Weights of a small GPT-style language model, trained from scratch on English Wikipedia.
Size: 8 layers, width 768, 8 heads of 96, MLP 3072 ReLU, vocabulary 15939, 82M parameters.
Architecture: LayerNorm before each block, learned positions, biases, untied embeddings.
Training: a variant of Adam for these matrices, 7790 steps.
MLP neurons of a small language model. Each row is named by its layer, matrix (up: input weights) and neuron, and shows model dimensions 224-351. Each number is 500 + 25 x the weight over its row's rms, rounded and kept within 0 to 999. Numbers have three digits each.
After each neuron's rows, "fires after" lists the tokens most often just before its 100 highest values on Wikipedia text that the model never trained on. A number after a token or word is its count.

L5.up587:521487484531455509529525472497483501539562478508515528485531474496448561492519506553443533507514499486466500464505515463481499502530471502531495504486511495498488473505480482528544498534504531443514474458486507458493547531527479490474476525516517503475488494501461523502501512516514564496479498503485523500570508474521479520503497538508509523474546490505543540502541522485453483498513
fires after: "1" 37, "2" 30, "4" 13, "5" 4, "3" 4, "6" 4

L5.up2300:510471532507513521485479466465522529579509516510504525463497438496468494497548534512478502508502479531548482512515543491543482495531448491498497519494510454485536502527514562512538498506547513522469525508519504534468504501539493492547508533485499515447498535506471483479534515469493514516517515475483523499510550486508443514500461486440500502476497480502496495467530502496521546508514
fires after: "8" 13, "5" 13, "4" 13, "6" 8, "I" 8, "0" 6

L5.up186:511505459465522539501479506532518517475497501550542518499551474477454505493494519522425549509494494473475508469551482500510521514524504567511498495495548518512541509483547497518528482527523506465508480498510512487512501497503461456527490518507531494477473509510489505442501485481464478503505521519485473546540466526447469514463498486510536521517504524505527510520452491473489495496495
fires after: "W" 55, "H" 18

L5.up2999:521511507518459543492494485464481520496517528499524521525478559468512522468535565489462509492471474483450499525543499491480482515542530544505511490503507525523527537538534498500483520477533536489464516531458486480490516516535487480468481481484488547510504512495513508502523529480513531525523510512492463476468480491455455484474465519499489453478504519542494502501477484485463509525560
fires after: "−" 14, "-" 12, "Chapter " 10, "line" 5, "Director " 5, "tory " 4

L5.up2785:501485503475477485530512511471506514550555514474503551501510500508458522495515528514452482516485481518506523483502511472517493477505486506553492495486520501480486481464514482537525498490506543491488474452491505474493547493533501519480517515539528525486498509457484511486526531500494533490483489494504513553555509518514442499515511532539532519469550518470489509513507536519503482500543
fires after: "1" 33, "2" 31, "4" 9, "3" 5, "6" 5

L5.up2593:535454525515542556476511525497434518518524524471547481495515506515516488507491484496487540510581519517522439483468511465509498503505492477509456486417455488484550478538518528515525531520503465481461563469470496487503531501534558485551511487492519514492519503544529520496496501497499503546473512497501435529472528535483500507516493475479456515462500483509516524490484519504494541447534
fires after: "| " 25, ", " 16, "of " 8, "\"" 7

L5.up1791:489537557500477498497538498518518530523504454493516502531506461522472445506532508478513536510498471527521469500494483533495510503523507536454512479476472507470499521522475559540499520479512510565471466510523494533501462524467500484541484456486516546450522497495504524461463503521503511497503543484499531495538521473478515498495467484505529461510517461488511503518505479502465505481499
fires after: "o" 17, "a" 16, "mo" 6, "Ma" 6, "i" 5, "to" 4

L5.up658:514483462480486472499460485457447510533486520529494485525504507488512497514506501537495498500472538541522514527526533519506530513475494517437510484526535536510498491519500546502553471553494423532508484490458514555513485516515483456476511526495532501520527469538526510456521488511513501467471530533532452467474540485441545506510534530519517464465479557505503527519459517482518501561507
fires after: "- " 19, "\n" 13, "/ " 8, "km" 8, "°" 7

L5.up1759:488524474552439538502518479527518521508488501525516495499535501490508493534469461480481514486497496495473488486526468488516502529511502526547482513524478504479522501485533545486499469514508474494489487475502496491485495535485469479472473500535495503501483519473459496458510516506499566530476521551471537498515489460479483486509461516493479487491467465500530495534496552478467506530479
fires after: ". " 50, "\n\n" 21, "\n" 13, ", " 6

L5.up2708:502483483506544459488491504474472530488594500531504522478495519472531496469525518495471537465481512507476557437497508463449522557502518470497518520532491535474525494548517489469516509508485516477486556494524493488510515520523518541516506502470478497523502520525506486535500518490469487545498529510482484510504544466500475521520526533501470540486503528494482524474488501473467508485548
fires after: "St" 21, "st" 12, "Tr" 10, "Th" 7, "Cr" 6

L5.up116:529488490456516508509488511488473496507496532512488504515500442503461476519542513505496489496509487461511441499526507480466469554533501473516493464429485504517511523526508509499508529497473517495482539490454513502465565521489575523473481450508502497485492470533517518505529514494477521510473518480506441485482485486503489465482491520515497518454517499546536504467545476508493535519488
fires after: "of " 28, "\"" 14, ": " 6, "| " 6, "and " 4, "on " 4

L5.up1448:483511476511526523534451455481483530468494484548493517512522504467503485499448492452514503533470538469496469485490481477486502516517478521490497516503469505486589464460455502502479512535536484496559525489440503506499491516465521460491477481488529504494454502512551463476464534467514525503505531536487483496470486522441496524499502491532529455467465557488483523530447483495468514479542
fires after: "199" 20, "200" 18, "201" 14, "202" 13, "197" 11, "198" 6

L5.up2664:579476492484461491549477465515504539554518538506525498488531499506520509465501477497491502523530472529471508433530517502477499462486522519474534502489458508499474495515531497498507504510499475461472500475490511527492526523506468504474517518554500502531532550517442507508524544504438478470518503504495505540533509472477472477543481444461494464481515541526476519523524475507519515513521
fires after: "R" 17, "No" 16, "." 10, "G" 8, "L" 7, "P" 6

L5.up2932:521464527507511499484499476509508489529515495485455493477550484529491531467526497498470495492521481565522484508525535489498501486534487476540483511528467482472457494468531511484552534514499478521518531499496513458531500518522473484557492511499521505494527514490516528521541531530491520451508502517512516526513499483498487493519496493521444534485498462520547507506499502494544543487547
fires after: "| " 64, "- " 19, "." 5, "\n" 4

L5.up1532:461499496514475425529531498503516501471508481520530526499531488454501472502482494483497506478511532542481484523524530492547484526475482505511496540518513484523455513549513535521524440510509461472525521486511503520525490524477522482507518508476546519508431517508497514517531501472479508494485505509486514506499519488463514502498502553487496479490500535545480495540456490503512498485490
fires after: "\n" 50, "Year " 8, "km" 6, "- " 5, "\n\n" 4

L5.up840:513474538497485561535483487503516512470508467517529506501504470496508513528474486475505498532499494490493503458521484462530441512521486504491485542479416486496549498471491523489494518527509497532518558498484527425506488549454478475518426510483498516459475531518504512483523564497478494492511520522497494492482497518500473472491449534510483494506497493460497502491473454531462564461509
fires after: "201" 35, "200" 16, "199" 12, "196" 7, "195" 6, "197" 6

L5.up590:523489507502515522492513485472515496494497470560498497533513498500497480550489517493444492503510488484489510433499475510474505509506517479479514484498484506507538542472478522480531499513488486451564505517433521489520517497493490502491466506485506524451474499550556478464454474518482465503507525503509483517504513484433495494482470530491492493503495492466563502510489441485479527475500
fires after: "201" 17, "199" 13, "202" 11, "197" 9, "200" 8, "196" 7

L5.up1251:494522541515550493509471471501518500510532510505455513492478490503508479449534514509490490484489511530522463493498520480485500536535474501504484495499457440490485483550556490444555537512520539467487487485524503513460485478491537519479475457513471511498488469540482502520501463461479477545491527454504501473507516483510439487469485525499501460504507513542504526499501500492518533517549
fires after: "P" 13, "p" 13, "C" 11, "c" 10, "D" 7, "ex" 6

L5.up1589:501504492508504496527533545504479513502572516505501518481502524516494475496507527516456549507470562524474523415516466514491501537513530520493484520532501536496557497517475481492527501485472506511459543464493522499503487493530514509480509550546509505500525481510416509491556528490524520499480498444469481551485536491511472554528500519550521514553543569480498509485501481510440497533491
fires after: "st" 31, "St" 7, "ch" 6, "track " 6

L5.up1967:513499486504490513496525495504503519506533536517475452477513526443513496486493539477488498485481488481564498467516545483505471526471486514475552495536481516509466482541509480505511497549488528506509505520466453504463510454484466485544535505519489509517520479504440545495540505499501497512462496509498462480488526504500424485494431480469526504488510516498501510473514515519504532519486
fires after: "." 58, "Note" 7, "| " 4

L5.up1209:490503502510495474527502486519416511520552517486514495514487488514500532505528510494469532505499476541479545493523469491498518541537497501541500463500468508518530489494530523478502512531543526489492528483478521488474474522526503509475469511496476513466529515489532491453493514459480499521496496487494495498495497460486479514495522516536510471508531513524504522484480498507469531510515
fires after: "St" 21, "B" 18, "b" 16, "st" 10, "d" 5, "D" 4

L5.up982:487499480535463508481486516492522485441530484522534547473527476487455535526548532482479547500468496490498449511484485479490509533504485503492505530525516526524504534543529502483541492506541488516528486507499467514510509473491492465519460468480521502532435502510516484472466519479487520492483534499508457497512480466476467513473515463515489487503503491527440479450472507473485505516509
fires after: "W" 27, "H" 11, "Le" 8, "A" 7, "Sh" 7, "S" 5

L5.up1647:528496495501460504531520515493534484550531509518513528524517532527505474509537530483472510522511509494527552490496490470477490507518524501472480512532541484445526463474492460526517524500495516452461478461497543471506547516554519496480521501536495532486500517503489509544516514485504524499490474484500525494497488477497490512529521494531526486441507489439509526531466533505479527513474
fires after: "1" 60, "N" 10, "f" 10, "2" 6

L5.up793:496512502501527547458488521483530518546517492512514532486543525473487496526517539485462504498514498526493512462500471524510493506523476517484539520507458488476560497503486481504542484460497496506491496472503511471528484500511517476502496501496544525509485488480493528488528544469510520512483519531457465509534520462479428530520477513491535521532521572512503496495511495518467505506545
fires after: "G" 20, "g" 17, "W" 17, "2" 9, "k" 5, "." 4

L5.up2157:506521524510482515494528515499510495506494537519547482517510483497478478516474488476465507509476475505526514461509526506507495554480475489482511506505507490497477492481488477459489469476520527469501482516514531519488520484501538442503514491486496512513444540511488471534525494467482497477485495558514501516494565510480495535513502513502534506465470519510498525535499479529495523513505
fires after: "| " 40, "- " 9, ": " 8, "(" 5, "\n" 5

L5.up1685:509514484521442548481497478526521532554497521513536521487505534508517512468521499506469471521487479517504503493538507501497484515476535503510500516494483456483470484528579482477553488531510515499501504504477519461483558492486500497524527495480493491516508502472492536488521544519461530494424492500487506539540531451510448463474463475483478478460485526512534503500514507497526500502551
fires after: "." 98

L5.up880:553491492494497530482511530519496512525496494503537517470549493469526452500485467487533506521516534531520496501511469486494474468499488510532464552543481493464523524514536520495505515506478507461442514498505461498526505470521477480506500508554496517493491479489467526490504511508527507541497512513528493527534498530473445498508503501501525503491478459499512514537489521462525506508527
fires after: ", " 35, "\n\n" 13, ". " 9, "that " 5

L5.up859:469525459494501500450519518476521522527474459516518519510512530498516490542476494530453488508498533510515473508519496479532480514507570518475530483502467524514508507507512509492558524488526504533472489470482498494506498492483507480527481462512502505492511477483516530467567513496519497510450511483516527548493537463506453525489507464482516486461458558490497507514504509487526538478514
fires after: "S" 26, "m" 18, "C" 14, "." 13, "D" 5

L5.up1978:534461506477508536495543479507490504473508525510534518509510483425497454543501568483488507499478485475511474516518531483490540544504532513541457485498462518505507547544549492498500458473478523451470526529516514512483539506518514499450478508500499531490481527486545470513553510500504494491493511528516475451522469471512473479469510502475506491507458514490481477446478493508481524509546
fires after: "-" 69, "–" 10, "In" 5

L5.up958:562479526532491480505489498519510519533521511477495533482531511482516491516520530493486495497500476522524503465539530466476488498509451520469470545437538441501484510462498484519550521510465501464467477518517500502506557502536525461487510465522452528517473520480487523496507531494464500495500507497506550471513502486535494545517496518455497488468515534491525504500487495543505518518540
fires after: "1" 33, "2" 13, "3" 11, "5" 7, "6" 6

L5.up1631:490538534530482479533508470534491510541490488501499525541503536491487492513518517518480521527494543505469483456508526473492506504497501458496477518488485481515543490468514529499493485498520508480474529481472524483490483514491503477491471504536509554481485526495516489497526457507461539510491498510494489526514532482495476527526512481498487507462531466537524526500476517513524529480567
fires after: "L" 23, "d" 22, "l" 10, "D" 10

L5.up1940:527487498519479483523523506459519511519491503544520559541530524507484536538523498492472510535528503548485453492535497451500489517570495518466518518449489462487497507478492484509502502505517508495448518491508538489495569503508510511474409541511506504509501495481498507493532507511499526512483503510489504492520482499492521518507491481512460476484518528504477510503533520497491486533491
fires after: "2" 17, "4" 16, "3" 12, "1" 12, "5" 9

L5.up346:497492477492471494517533495519541523534513481473505526522516488449543419501444511518506529507518543535519492463516486478536433510459524493489530513452510467497523478500492514507516487510526517463476463507550489503501500541503520491506499501527503520517504501498490524478499536491489528516485509489490491560531516502492476507515508496495515476499520484494498494499505501561525530510525
fires after: "," 71

L5.up383:489541470508507502480492490496499486479488470519536506509506520510472507545508568487476554503520535500453511512492504479510515512528522497478494493525483476514519558497503467497512490494534494475490467513454503491517489475495473468498471453508521553542495468508520505475516501470523513512483483527498451465528483496482477491500502528468511498499523500526509483512454473493494546484537
fires after: "–" 29, "-" 15, "197" 6, "−" 5, "202" 4, "198" 4

L5.up864:502488553508503477485485493474503520499464527518472527520502480521460551493485507521488475517530493529484473479531518502549493553502464488526473499466513482486523469534527510498581537548509517494489492487514501466492501514492530501497474486531518497478500522539539501511457520496474507518490502501506516517532500470493466509490450479521496467524494452502474500484509542515528515534524
fires after: "No" 26, "P" 10, "p" 7, "v" 6, "t" 5, "Div" 5

L5.up892:517525542512462463556494521496497520517550472520470514497520506527467510512501491539489523500505568549488469433524501503507515498528500484498516487503505527513475503515480495463510467500502503471499545476497519503471533506509548505517487529527508541486502539480493492521503538528491474465475493506495501467530558489499482518532466461523505460530544539470477478485494518490486560501502
fires after: "1" 32, "2" 17, "p" 12, "St" 6, "st" 6, "et" 5

L5.up1510:444495498503484497474483522483493479483522470484536494504517462500507480464491524486481489485495506520495520465558544502511512497500471526465501478539469468496515497491573504502517486497528471459514506502518492502482535487479502445482498538488481525501469473540493495556527546487482549525502484493536471493530527475486472508516526496487530524453474524514492555542480487512495498519513
fires after: "\n" 40, "\n\n" 40, " " 7

L5.up668:524494520541482503495538495502447544494514520524520499526493468490505509456522551534485512492507498572547508476552512523538504518567499476513484488520482534499482494535539496500489518525517518496475499508497530498504480507522524510479482532501501511493551533518558514516511477523521473497458478500492526502534506455475514483489503499496505492482507485476467506489466504509541494532550
fires after: "In" 22, "in" 17, "un" 8, "on" 7, "over" 6, "-" 6